Part of a small language model's weights.
Size: 4 heads of 64, MLP 576 GeGLU, vocabulary 2461.
MLP neurons of a small language model. Each row is named by its layer, matrix (gate and up: input weights) and neuron, and shows model dimensions 32-223. Each number is 500 + 25 x the weight over its row's rms, rounded and kept within 0 to 999. Numbers have three digits each. A neuron's up and down rows have the sign that makes its largest values positive.
After each neuron's rows, "fires after" lists the tokens most often just before its 100 highest values on Wikipedia text that the model never trained on. A number after a token or word is its count.

L6.gate512:495502512511523509516492544508513475480507535475518488513534439479516508522479459460489457452494525531491492483441485515538496511483478538478481477494496492539502469566470530514480505495572494473541472502468487443526451522474501512522486505497497506530517482512448501477482505479507510522500490495516517510465546514501537521443494468509466545491530520488517478514500510485495475511497519517497509489458519541535466481509484496489507527514477499515550505510487496501453516513475480519514498559525483477572510525480512525482484474508512462496505473479503529484471492516492502480
L6.up512:531486496485505588557529471558526479507511547470489430530501496483488508509535505487500453476535532485492542505474452497487494521487483540493488517502512495515494473513518509454524497490520454543482513488515540489475496530514496484517504522550506529508559531515491515476493517476500522502510498477477487515504482490480523515461447500512483517514461474510494508492488542496501495524538461485546482509542515497510487539472478498457487522532456465504494471493496496506472491490495509550464483487482492485517554494499529507525460501470505494462516483489488486525474549495528457537
fires after: " K" 23, " Ch" 22, " k" 16, " c" 6, "ch" 5

L6.gate151:493485525492510436451488514527510453518589495513495491521468479541508502529516539443518493497457478495515516510453490482515543520547493504451458466493530510499488494520515519506488509461551505483509513522490473501510473467468509500509523475511503505501503524490505518521523507492508514513491540544487471481476541500515499505485483531503499511500513528532521491518505474508530469487490501478564558475504471512482473431477503465477544527498485513507515511498536519493493512485513500497534467508462514505517486480453500466548469521507512479504478547504529459455498518507459501483
L6.up151:486473536482498495497483518530520505487507496508498527503522471553550508455520499499473504521494432568536480473565480481484487491513490482517475491463512486510502496495513493459545497478431521495515518484487461497504499522493528485488489496495520486509482513513526498520514527478510559499484497493504512437463527464501464516488502503489505493497502478499497527481513474526503523444522503490551470492486479466511500538518495480513515525500521524485510538518485543432478484460491532514477504520476569525452487441510476464483551499496505522512496515524492511464516540499476522509
fires after: "y" 21, "er" 10, "ab" 7, "at" 7, "in" 5

L6.gate286:474475466465462525510464508510495515520549476511509447554523477509482522486497494455539465486533505499484530536490501532534512498517494531481545509487488449497483540554449484492476536480533500553484471494510520516496513491456521442499492527504522480499526528543461519514459494504505492474484514457483462509518481515516482520508525464500489458497516494501502550508532485493514475528514497501517494470517508521490499482505529510505513531500479463481491484528498466502464554489515446486501523499529459493510532488516479511453466501515521493517477495536502500501490500510491490487
L6.up286:508487477520524484485537526534521476526486512505552466488483547513505493494500501493521511519498475502507500477455507482533542492504513482512520524536484495475495473468507493546482509515508488498462514484542516503506477532489490437481491478540502526494503495474541511523581449518522521538515514486503518465472469540461522491509489538463498446523530482512482526489501501476484499509512494501529502505480453468558489502482521474504512505461493522463422524450503474495501488493513540514481506508496517457484487475500499480505470473551511510496486502546514525495510503522509523467
fires after: "," 15, " as" 14, " was" 8, " also" 5, "er" 5, " ass" 4

L6.gate109:523480502473532506513498489496506483480533495505505508493492479461497509514499490462512538475518531505524505526529461509514513507494468498512503491455493458479475535552503505494525542499510482503502477507496510462494501532505529495489498504505516527479489474546527524495512464523526499536485491484563514515494550475465479464506492469498489505507461477505507489506462495500496477453483491486538527583529535460498528507497480506476478515500442467508455501514520557464501454507509508485463537473551514503497526472465521473531515521468484504507519492510491453486522513436541518514
L6.up109:468527489468510472441523486447499460527514474465549487500453503528476528480532498532472515469517506502510484505483530508489511526497461504497478495484522463530500524497549502496550528513433490491505492468489525507462497532503483503497466512511504455497513513499507487510509471504528451498546497480493514502449492510510531481508513508467540477534486506491515506540491503497483514456540469488470552548500498471484459497532495487447497445531450512476485479540478523489488463496469508502439529487466514485488471545518475515508534504490530509514492498501465446511496473464502512531
fires after: " f" 16, " v" 15, " p" 12, " comp" 11, " m" 8, " pro" 6

L6.gate458:497480514505480509487540523479478495508465490518500491453544489479477517511487474483525537524544478504490525471467466525489506507520481536494489514531439510506520562481489517500519506521494457483471490521470488540509484467480424503500500530518505496519510493492518488453510495542516548489467514505488526482481486485481484467468475500505478528457504515487515523466522496457517516515505488523477495514452480479531557516440495480469487469480501473527450513489503512539476484508522461496460518522480514493472544501564491494520514461507503494482545526512504489513528504509513532520
L6.up458:523514478502474500524520496530481501488497512524502517532452502448552506523465457491549488448520524465499518523506496514515486532471512499501534507451494471493534511529487437536539481489517489502496518427525515505509458523560454516502530503486503445509500502509504493531481516523458490514476535506511486425522498530461522479532474501489581509469544505525497476541491519491508471493460472488483493485518472519530509499500519458530521496485501541472472495556490471518521497500477483434485502481462509510493508497539497516519525488482479503473484541510476476449500497555493535497
fires after: " (" 54, " s" 7, "s" 6, " moved" 4

L6.gate166:473480480508514486503468505484480537503496515458546487473433495472521446508553506514443510493491467522468513488492499526494500525501559501522524505483503519497497522471485494507553505467467451524497534445464479473483536477518504521533515532501561517520491501499542512514531521509534502455518489493503526524497514487485449501531518483527533506538470521538494495493490498521490521474519507487502496476492514514491486491492467540477521457507452495429467475502486504521434492469515492513522480474483517497503497499498532469513542482511500477520500511483478501496479492488520509507
L6.up166:519488466487536483475503482524459469477477494523493503487560511507529490478550518535527485507474509520495532509454505507461521468500576521489530494495506492514508488496543505504493509495504473512503488531451471477521488512573479501509465521500462560450498508506506523503542531495535479513484480515519532480473491499508468496506541510509479522464521504502518458441509555500475501552499517498509504481457521517504513520514517513537500478505509452515530459518484534473460473500461518495506503474499499463502514505499502506514552513460517482489506497562529493504503545482504481463
fires after: "." 30, " h" 8, " wh" 6, " Wh" 5, " Sh" 5

L3.gate276:548466485477491438475523522537447503519504520451487527498451497531498486477474482481484465490476505518476514521464496477508481452515476535540538544528476478528499465506529509518487508477528451497529502526487514487477544521524494512500537513506507471463509508495508486470506526538460500500519525514522505515494496508470515482485501510494530480553488476491501507471490503524475554521520452517471505518519454484470522465529463479501469473535522487507504491474497542528488510532492489481441503512467537529477525462478531498531466472555498522517492473509466424471489516497485493501
L3.up276:443482477452520502482489517497488506573480515516502461472507520470468505513503513525515526458469545548507500492437495489492489539491479481511531487494517517513498507496528497495494483477479531493509517534453497500526502509505503496520497492514495536490489492521513465507518500539476499504472481517510489496465499465519460522513504502513515511555551481486534513475507519506500554526486498505536462490457476514445462511479497532540542479532492508520545476461498495511530503503445477465491527540556500468526465468527516525520527513542506488452500522485526545466483484500488459472
fires after: " f" 12, " acc" 10, " tra" 8, "le" 7, " av" 7, " m" 7

L6.gate21:490452471519508494512525496487489481484490480487531488476493499483530538501498528503493497469509506505507506506458473504555508528524530497469500518515520513535496518479446476531496520508517461485526502510454499554531493466506494476454483495514534510480463501492536509521502529540458517510429488518494522467509505526489418523540533493544467502451491508480486473469561490488525473518503508469494536508461467488508517408491470514463527496497486526490473523511480507491470461463524451497504505496516528504508486499526503485487502480475537509495530497498503487501520484528456507524
L6.up21:441494475539480524515506473490496497461493474469551461547524556478508484520529515452495501541507513485523472496523522478522514493520511526490525459515547513483503512503504490481501509462533471517560485476515523474516488502496470487492496483519509468534532479517498568493524515512534486493508531471481470526511502461537503494477534493520511503516514501489509468477488489519532501536515535494490471477507498527526522500510484560503491469534490470510518501479538474518460501479453492494526525499471467461548510443492467482538470471488481450464518463483485502487495507451482518460
fires after: " is" 25, "." 16, " was" 15, "s" 6, " as" 4

L6.gate120:478442487493501499523503486502495540538528454488506516494521533537471495532523520521462494544496443506508493477487496539497508496507491484489496510520459496483518522516464537514495503499497472516491478468478486499497519443496515491463528515501519502539477507524480506492486464532456510518514485512489491513494514494482495460535549493528472538476479516482489562483509499464491507484523479486504525516488474544543546469507431520441518471563452507440468486484485492492507503465518432491481529506536514501504510464533487514519489529529501461556504481506473485476516504484500499515
L6.up120:502503512498582516520553470481456497511539504488521503519466525501479544505524508506453476461518553521513455517486512535484503500498519542478494501483492504489466526490511527513539496506511495512556506479530513469482466489524517508495502531503490486494489521512530493546554506530500510486528496491505532478530444494500471444450525449461500530501475502481562490555482498514493490534520488472493454485551491479488520512483491470482517475501458462489502525507510492475523512451512485485458524487497530512463508500502501504552525517475537480487517463444505515520520515504504448522
fires after: "\n" 39, " (" 37, "|---|---|---|---" 6, ")\n" 5

L6.gate144:504487468523454506527514496484500496511510481510474444500493519507512479510492487501549480520501541458519525570544511505530500474536489515484487512481473519463508487496492490493504539509516492450492470560435484464507530487440489484498488509498504474504549457525491447510427498515501517499488481509470511538523529490516485529503522474526491518452490483518523485457536474493493513491518498534518467442507535507469489487496504512446514481526485486514541503509469485479484519498522499477518497531517503447520562519500507486549465464461505457515542488502491503494484515462521473492
L6.up144:474517476496499529508531501476471532488484466499495529536532493498539469460454527495514488523472512470505486493510487497489483548535522449491514475455495548456529475552513471479495517501497490542497487499515497502512507506489473554542466493514517482538522476520520550499483518500530469516472477452532430475512513543473513489514500458535510482446545452479504485521508495496470436529478527483457524484519498532457522489495488527524507514510527524509482546494518478513501502486516506495493491491523498529485514501494487533484469505481503498492483495534474469537526530514515497537
fires after: "A" 26, " J" 15, "ij" 12, "O" 6, " I" 6

L6.gate148:496490533540480521514480499492483537532497490481503563511503486527521496490482462474497464507484502506494486457458520493551504517550480477517480449461495578530545516497438524490512492485475511476517551495536480484463525493491501505490504505474496509501460482478521485511473479510529507436484493445528478511542513503530487512521520449527447507510474483506495478509503461524541527484505511490476456475490523509483481485534514490478517536499457473485506492519427494489528505516538508525491479506561501528515501471523486487478475477465496499505494488511501536515508548475523491481
L6.up148:496488481502486503514454531466487504503487506527523537537504517525520474505557509502514451501490526500498489445571505462529524496525519513484536521483536515509494483534509488464517483465462525537469514500556514484475449523481524463549533506503513494508516525540516475500489423474479493452537432493481498487529449485507513515514549444503510493522524509503525514497512506523491518516508532506523502474510511515491483543488485521483505473525493533502492518485452549508506496478493497474465534506496483498507467493490524494527504484488511478480460494520498492509476494487455522495
fires after: " I" 14, " ne" 13, " en" 11, "I" 6, "artment" 6

L6.gate232:482509491537504450513436486509502525472481518506485519453510516548516492526497557481463475498489516506464523478473524480517513457530516506464472500468520510466503519481478538491478491520484515531495511512473439479466505507528502547517532521464500510453502520497510483490474487438512473527490470488543476509495533505493511502513520500498520535471492509522462483476475501473516504497524489492501507530485506510528571492506462487571475497481515461500539513510465477522495548494455504512475461508519479494509480485519495480508490462526512488472487499462496494527453501539477494496
L6.up232:488536492538477505528478521463494509507468512472534507513521533505520499517554530523520509551483502534501504447519527488484549514516499462493480437459494527491527506539487465433532498494514488531497490483528493497438449490509502511505537538483512523494507500499529552500481438498439506511517458490498490511503482470485502474517525506487471479498452525521498505483504522484506513508490539500493485480489519484509570492488473514526489492501482451501526509507458483502477540467466496472463483521492542487517485529493574493468486500487522501481496460488483471542489505469489514472
fires after: " I" 29, " al" 12, "I" 8, "ig" 5, "O" 5, "he" 5

L6.gate522:521489499526488503508495473505496484520512553484542515487513512472484510485505526517515504517488513525488501498490483489501451504531554488536489507475509492524528535436470513479498508492515462480482486488421483500493511470433472484536510494507519478476500497491547472494487458556503523501488494467507543482519488521449484465497492485511496555470498531504500497523523509467474489499505512450505471476468503455561501504484488504469515519469424508491474506459512482497486553510510506516512519494442524513478547533505526500516502466520507496491526531521525507502536474552492507521
L6.up522:501536474492506470513464536506508514481512458492558520502552513448503512454528506463524472532474533498492487500513523500523512517529472499504485474528501509465548458514491502503426534486516497550529504460502548484499506476524502501464481525458495493495478487488463505511513515468503468524496445515510528507494521479522495478514486489471513476531474514484496499515498501505481495443488519504490466536466500528540492523508492545506509500512507503506474521500507529466520487539500504497513544518490492483531504492502482488482480488521517445491453465562501497485492493511532519498
fires after: " " 70, " (" 20, " +" 5